Weights of a small GPT-style language model, trained from scratch on English Wikipedia.
Architecture: RMSNorm before each block, rotary positions, no biases in attention or MLP, untied embeddings.
MLP neurons of a small language model. Each row is named by its layer, matrix (down: output weights) and neuron, and shows model dimensions 720-783. Each number is 128 + 24 x the weight over its row's rms, rounded and kept within 0 to 255. A neuron's up and down rows have the sign that makes its largest values positive.
After each neuron's rows, "fires before" lists the tokens most often just after its 100 highest values on Wikipedia text that the model never trained on.

L5.down1442 [ 91 148 145 120 135 124 127 146 153  93 115 107 141 141 103 134 103 126 141 143 153 108 104 151 133 118  93 107 181 155 101 157 131 143 121 142 114 140 125 152 126 159 129 110 113  88 117 109 143  96 135 132 120 118 123 124 151 102 132 105 117  94 161 130]
fires before: ", ", ". ", ".", "\n", ") "

L5.down453 [136  98 122 107 134 109 123 103 132 120 128 150 130 119 161 119 147 115 139 133 163 158 151 121 127 122 134 117 128 129 155 105 146 132 123  85 159 115 189 119 139 132 102 112  95 120  93 117 144 163 120  72 144 111 129 163 151 136 118  85 124 129 120 103]
fires before: "\n\n"

L5.down1326 [179 149 131 108 119 112 113 124 115 146 137 137 127 115 135 168 114 157  98 105 158 103 111 112 170 133 109 125 139 148 133 105 110 143 133 135 160 118 122 116 154 133 136 120 123 143 166 153 128 141  96 101 128  97 131 148 129 146 151 177 107 149 139 138]
fires before: "\n", "\n\n", "es ", "iz"

L5.down1869 [ 89 187 147 107 147 118 123 132 114 157 145  92 135 155  97 108  87 138 102 156 132 141 140 124 119 120 148 161 136 126 127 115 117 115 134 151 123 113 140 113 108 145  61 135 140 139 115 108 113  76 154 113 138 116 115 106 162 125 117 142 103 113 116  96]
fires before: "with ", "in ", "to ", "of ", "the "

L5.down1635 [102 177  80 148 106 159 161 119  98 122 125  98 136 126 152 142 125 143  80 100 122 158 127 136 118 143 161 109 106 141  91 102  88 123 114 164 103 132 125 128 179 104 113  96 150 108 139 162 122 146 145 127 102 168 152  99  86 157 111 142 104 115 135  89]
fires before: "- ", "\n", "\n\n"

L5.down686 [119 129 135 124 138 141 100 175 159 114 142 145 162 177 163 122  98 179 101 142  92 103 106  95 109 154 124 134  79 142 130 102 127 133 132 174 115 144 114 148 148 106 150 119 124 134 160 120 130 177 119 139 143 136 138  87 123 111 111 136 127 148 104 146]
fires before: "| ", ") ", ")", "|", "0 "

L5.down1832 [138 103 146 144 135 142 121 134  96 138  96 136 134 157 120 147  97 148 125 141 130 194 121 130 117 121  96 107 144  72  88 139 182 125 116 169 113 154 156 130  91 128 137 126 138 152 124 105 129 116 138 107  94 136 125 132 136  93  93  93 149 134 132 153]
fires before: "of ", "and ", "in ", "with ", "from ", "to "

L5.down1503 [113  92 144  77 156 150  93 135 125 101 126  97 170 118 135  93 113 127  98 140 134 169  91 135 138 116 140 121 127 217 129 139 127 165 141 126 142 151 120 143 108 113 103 137 116 105  93 117 127 149 124 117 115 125 145 118 102 152 132 112 166 104 136 109]
fires before: "\n", " ", "|", "- ", "−"

L5.down1731 [132 117  98 130  96 171 112 111  59 143  90 134 133 128 110 125 128 102 157 113 134 116 150 132 114 147 137 144 149  94 140 153 138 170 116 166 120 149 125 107 125 164 138 127 145 140 133 105 143 153 163 124  95 138 112 140  87 107  97 110 119 155 129 181]
fires before: "of ", "to ", "in ", "from "

L5.down163 [118 150 112 173 135 141 118 167 138 144  92 125 105 129 143  91 160 112 123 152 150 133 143 140  96 123 115 105 114 165 140 125  85  96 146 150 138 149  80 108 123 126 148  64 138 105 124 116 101 153 162 157 137 113 108 112 137 128 124 133 129 137  96 134]
fires before: "| ", ") ", "- ", "(", "', ", ", "

L5.down1760 [ 97 146 128  81 100  82 106 168  99 109  97 123 111  75 115 109 173 146 111  86 121  87 112 137 101 100  55 127 137 156 111 136 152 143 133 172 143 139 132 100 132 133 176 141 131 121 184 131 100 123 121  93 115 117 159 157  93 146 131 144 111  71 146 138]
fires before: "\n", "\n\n"

L5.down1476 [111 139 150 119 105 100 162 147  76 119 140 180 137 133  63 109 124 155 126 130 151 139 148 128 154  85  56 127  72 128 165 149 114 113 146 145 103 135 182 118 138 170 113 127  92 135 176 138 123 110 170 119 140 121 111 155 127 134 118 164 116 139 133 112]
fires before: "\n", "\n\n"

L5.down1331 [137 172 123 118 142 112  97 129  98 141 132  71 138  87 120 159 111 117 111  82 100  99 161 122 130 164 107 115 121  88 152 132 116 119  96 122 145 140  99 136 110 136 141 109  91 139 121 136  95 197 143 128 111 167  84 153 135  99 130 123 142 142 157 138]
fires before: "in ", "of ", "for ", "as ", "to ", "ul "

L5.down2083 [122 144 147 105 109 133 137 109 115  72 135 132 201 182 126  92 118 128 161 113 166 143 120 124 139 154 146 147 149 167 127 136 143 113 123  94 125 130 130 154 102 119 163 135 112 104 107  95 146 129 153 101 140  86 131 107 123 128 155 110 111 159 141  96]
fires before: "\n", "\n\n"

L5.down854 [ 76 125 132 145 116  91  94 141 122 173 135 108 124 134 106 139 150 105 127 118 116 100 105 123  84 122 124  96 107 149 107  91 124 153 154 148 102 126 137 111 135 121 157  78 140 144 172 124 122 162 128 103 149 146 105 118 114 131 140 128 128 142 155 137]
fires before: "S", "C", "m"

L5.down965 [ 94  91 109  96 145 104  98 128 160 139 101 120 110 113 157 152 155  80 109 104 147 110 142  90 156 113 131 133 119 134  67 120 123  88 163 121 175 166 108 102 127 122 149 143 167 128 112 146 157 132  91 142 136 109 162  96 158 103 111 111 126 131 113 134]
fires before: "| ", ", ", "|---|---|---|", "; "

L5.down2259 [130 161  87 111 175 127 155 115 111 103 135 124 176 156 149  98 142  76 141 157 121  87  93 137  86 155 131  94 114 158 127 155 143 111  99 129 127  84 123 144 195 162 105 162 176 134 127 120 154  84  89 145 167 156 122 114  85 113 153 117  92 164 155 140]
fires before: "| ", "\n", "- ", "1", "1 ", "Length "

L5.down504 [108 133 140 115 166 140 103 138  91 152 128 141 136 123 132 138 110 169 119 118 161  94 123 151 136  92 152 155  87 177 131 150 142 145 144 102 137 124 112 116 135 101 125 112 117  97 145 104  88  99  99 130 137 139 100 106 161 136  79  80  99 155 142 127]
fires before: ", ", ". ", ".", "aw", "s"

L5.down411 [143 125 145 171 146 125 153 130 111 116 121 105 133 140 135 188 112 148  75 173  67 115 105 124 163  86 155 141 159 151 112 145  78 141 143 126 130 101 115 153 158  99  93 161 137 113 131 124 160 133 189 149 143 113 124 106 116 122 151  99 119 148  73  48]
fires before: "the ", "a "

L5.down1975 [130 141 150 151 119 164 170 126 139 141 119  86 111 141 155 132  83 174 145 134 154 136 133 151 134 139 129 122 150 223  95 147 168 129 154 133 158 121 141 100 160 118 131 108 167 121 106 154 182 127 117 115 106 155 125 156 120 146 161 105 119 120 146 150]
fires before: ", ", ". ", ".", "; "

L5.down303 [101 105 167  98 125 124 143 104  86 180 127 101 142 162 133 143  88  90 149 162 125 136 134 150 170 181 155 123 142  93 145 124 130 147 119 169 126 115 111  98 111 158 130 161 152 122 149 121 125  77  87 130 145 158 147 138 112 155 143 104 108 118 119 153]
fires before: ", ", ". ", "–", ".", "; "

L5.down1356 [133 135 115 147  87 113 123 149 153 133 161 128 159 148 150 126 111 116 166 163 132 101 117 182 110 131 148 160 151 113 148 105 132 109 100 178 100  95 137 116  85  98 111  89 142 142 136 145 147 149 140 162 127 147 133 122 127 182 149 110 122 131 120 126]
fires before: "\n\n", "\n", "com"

L5.down1835 [142 144 183 126 124 119 122 129 121 138 180 142 166 143 128  81 124 116 109 143 111 159 149 138 123 112 129 154 105 137 142 110  86 115 134 134 135 146 132 192 147 145 103 156 134 152  93 137  91 130 140 131 161 119 104 135 143 157  84 126 154 104 110 110]
fires before: "\n", ": ", "W", "\n\n", "E"

L5.down1110 [125 115 141 142 126  97 149 116 170 107  94  62 129 143 127 109 129 137 133 119 141 141  93 180  97 126 102 132 109 120 147 106 111 137 130 127 151 153 114 117 125 111 120 128 106 111 165 137 109 165 132 108 135 118  83 117 146 125 124 135 139  86 155 125]
fires before: "\n\n", "\n", "): ", "m"

L5.down2172 [145 164 134 132 123 151  96 113 164 144 137  72 162 137 112 102 126 137 122 119 145 144 133 162 118 148 117 136 121 125 144 141 153 156  76 105 111 163 134 143 141 124 144 135 159 107 130 130 171 119 159 133 148 145 114 161 102 180 142 108 159 101 112  85]
fires before: "\n\n", "| ", "|"

L5.down2237 [126 131 110 153 127 124 142  99  97 121  99 138 106  97 153 133 129  95  96 119 104 134 110 161 134 145 150 134 144 151 134 149 154 147  89 157 126 139 131 128 140  92 119  84 120 106 134 128  96 139 154 118 122 149  81 127 126  85 148 116 129 181 146 152]
fires before: "| ", "to ", "for ", "from ", "of ", "in "

L5.down1077 [154 123 107 103 105 131 108 125 162 133 139 155 104  99 101 142 118 138 115 119 142  90 156 127 130 172 134 134 122 154  98 161 156 146 141 144 129 142 136 139 139 119 108 137 116 182 128 156 117  98 129 132 160 148 145 130 115  83 125 141  96 109 123 129]
fires before: "\n", " ", "|", "ed "

L5.down182 [104 156 106 166 114  68 113 122  97  88 119 111 155 134 122 125 141 139 107 118  90  99 144 175 104 146 102 110 129 152 145 118 136 131 128 172 163 113 127  97 103 125 144 110 154  97 110 129 183 124 122 145 108 124 132 126 123 161 118 125 174  98  84 154]
fires before: "\n\n", "\n"

L5.down1661 [130 144 122 104  71 113 101 137 165 128 116  86 135 123 121 146  80 123 117 122 160 114 137 130 125 152 152 138 122 108 132 144 114 143 109 192 138 140 102 161 114 118 119 192 120  91 118 165 137  91 143 142 105 168  86 100 142 153 107 177 115 117 149 128]
fires before: ", ", ". ", ".", "-", "n"

L5.down2065 [123 109 146  98 166 108 129 143 152 109 131 155 108 128 131 195 117 127 126 122 116  79 141 146 173 123 130 114 151 194  81 121 135 168 133 118 119 110 139 135 104 154 167 131 130  94 139 121 167 120  98  76 131 152 108 125 137 116  84 142 109 115 124 130]
fires before: ", ", "s ", "is ", ": ", "\n"

L5.down222 [125 127  79 123 142 111 119 125 102 141 133 153 137 121 127  96 182 128 154 125 140 125 143 139 132 212 112 142 133  53 151 129 121 153  88 105 127 206 158 109  93 140 133 124 150  97  92 126  92 114 143 132  98 113 115 163 125 110 111 110 149 149 129 154]
fires before: "by ", "==", "to ", "in ", "from ", "as "

L5.down318 [138 114 129 117  94 145  99 154 125  89 162 107 112 114 122 151 100 134  96 128 157 123 127 152 152 137 135 101 123 255 102 162 152 165 116 110 168 147 116 124 107 134 107 149 131 101 102 135 147 143 122 166 108 170 102 174 101 127 137 100 102 107 118 168]
fires before: ", ", ". ", ".", "; ", ")", ": "

L5.down649 [101 102 115 143 122 116 153 137 171 132 142 146 131 168 111 110 108 150  93 137 118 116 166 125 137 116 112 138 112 129 118 129 127 139 114  83 143 145  83 127 166 143 109 142 125 140 144 131  87 134 143 126 121  73 142 161 116 140  67 116  98 129 122 151]
fires before: "s ", ", ", ". ", "-", "\n\n"

L5.down942 [146 130 159 157 142 108 130  89 154 119  75 104 105 140 116 100 159 148 106  96 153 138 111 153  58 127 138 135 109 197 109 123 122 151  67 157 134 167 170 143  93 167 116  78 125 160  99 115 145 119 114 167 129 145 142  84 130 146 128 175 134 135 138  66]
fires before: "\n\n", "\n", "is ", "was "

L5.down2309 [132 135 142 109 196 100 139  95 144 103 147 112 132  89  98 108 142 125  86 113 187 110 154 128 113 160  92 131 153 166 143 145  96 106 152 114 156 105 122 131 124 127 138 142 168 154 118 131 129 114 115 108 112 123  92 128  85  99 102 144  86 130 132 126]
fires before: "\n", "\n\n"

L5.down1965 [163  77 118 114 151  82 128 127 128 169 103 142  94 110 145 104 131 128  86 113 105 131 135 117 108 105 140 125 138 130 103 107 116 126 155 143 165 134  94 121 107 115  90 157  81 149 136 118 138 109  85  95 128 131 140 159 130 122 124 126 110 124  79 120]
fires before: "| ", "\n", "|---|---|---|---", "|---|---|---|---|---|---|---|"

L5.down1377 [137 121 160  93 107 102 132 154 154 101 125 159 120 161 113 136 146 129 140 136  98 125 135 124 141 176 112 143 151 101 127 146 101 143 120 122 142 137 192  94 125 109 141 119 109 124 113 139 138 130 140 114 134 112 107 126 137 128 137 165 126 110 166 142]
fires before: ", ", ".", ". ", "5"

L5.down1999 [ 99 122 156 133 122 144  85 123 149 151 105 101 125 142 134 142 126 143 110 146 125  82  97  87 130 125 110 134 139 132 146 144 125 112 130 114 143  89 164 116 172 105 147 113 186 109 142 132 104 147  87 135 134 119 145 109 127 162 130 139 130 114 140 120]
fires before: ", ", ". ", "; ", "==", ": ", "."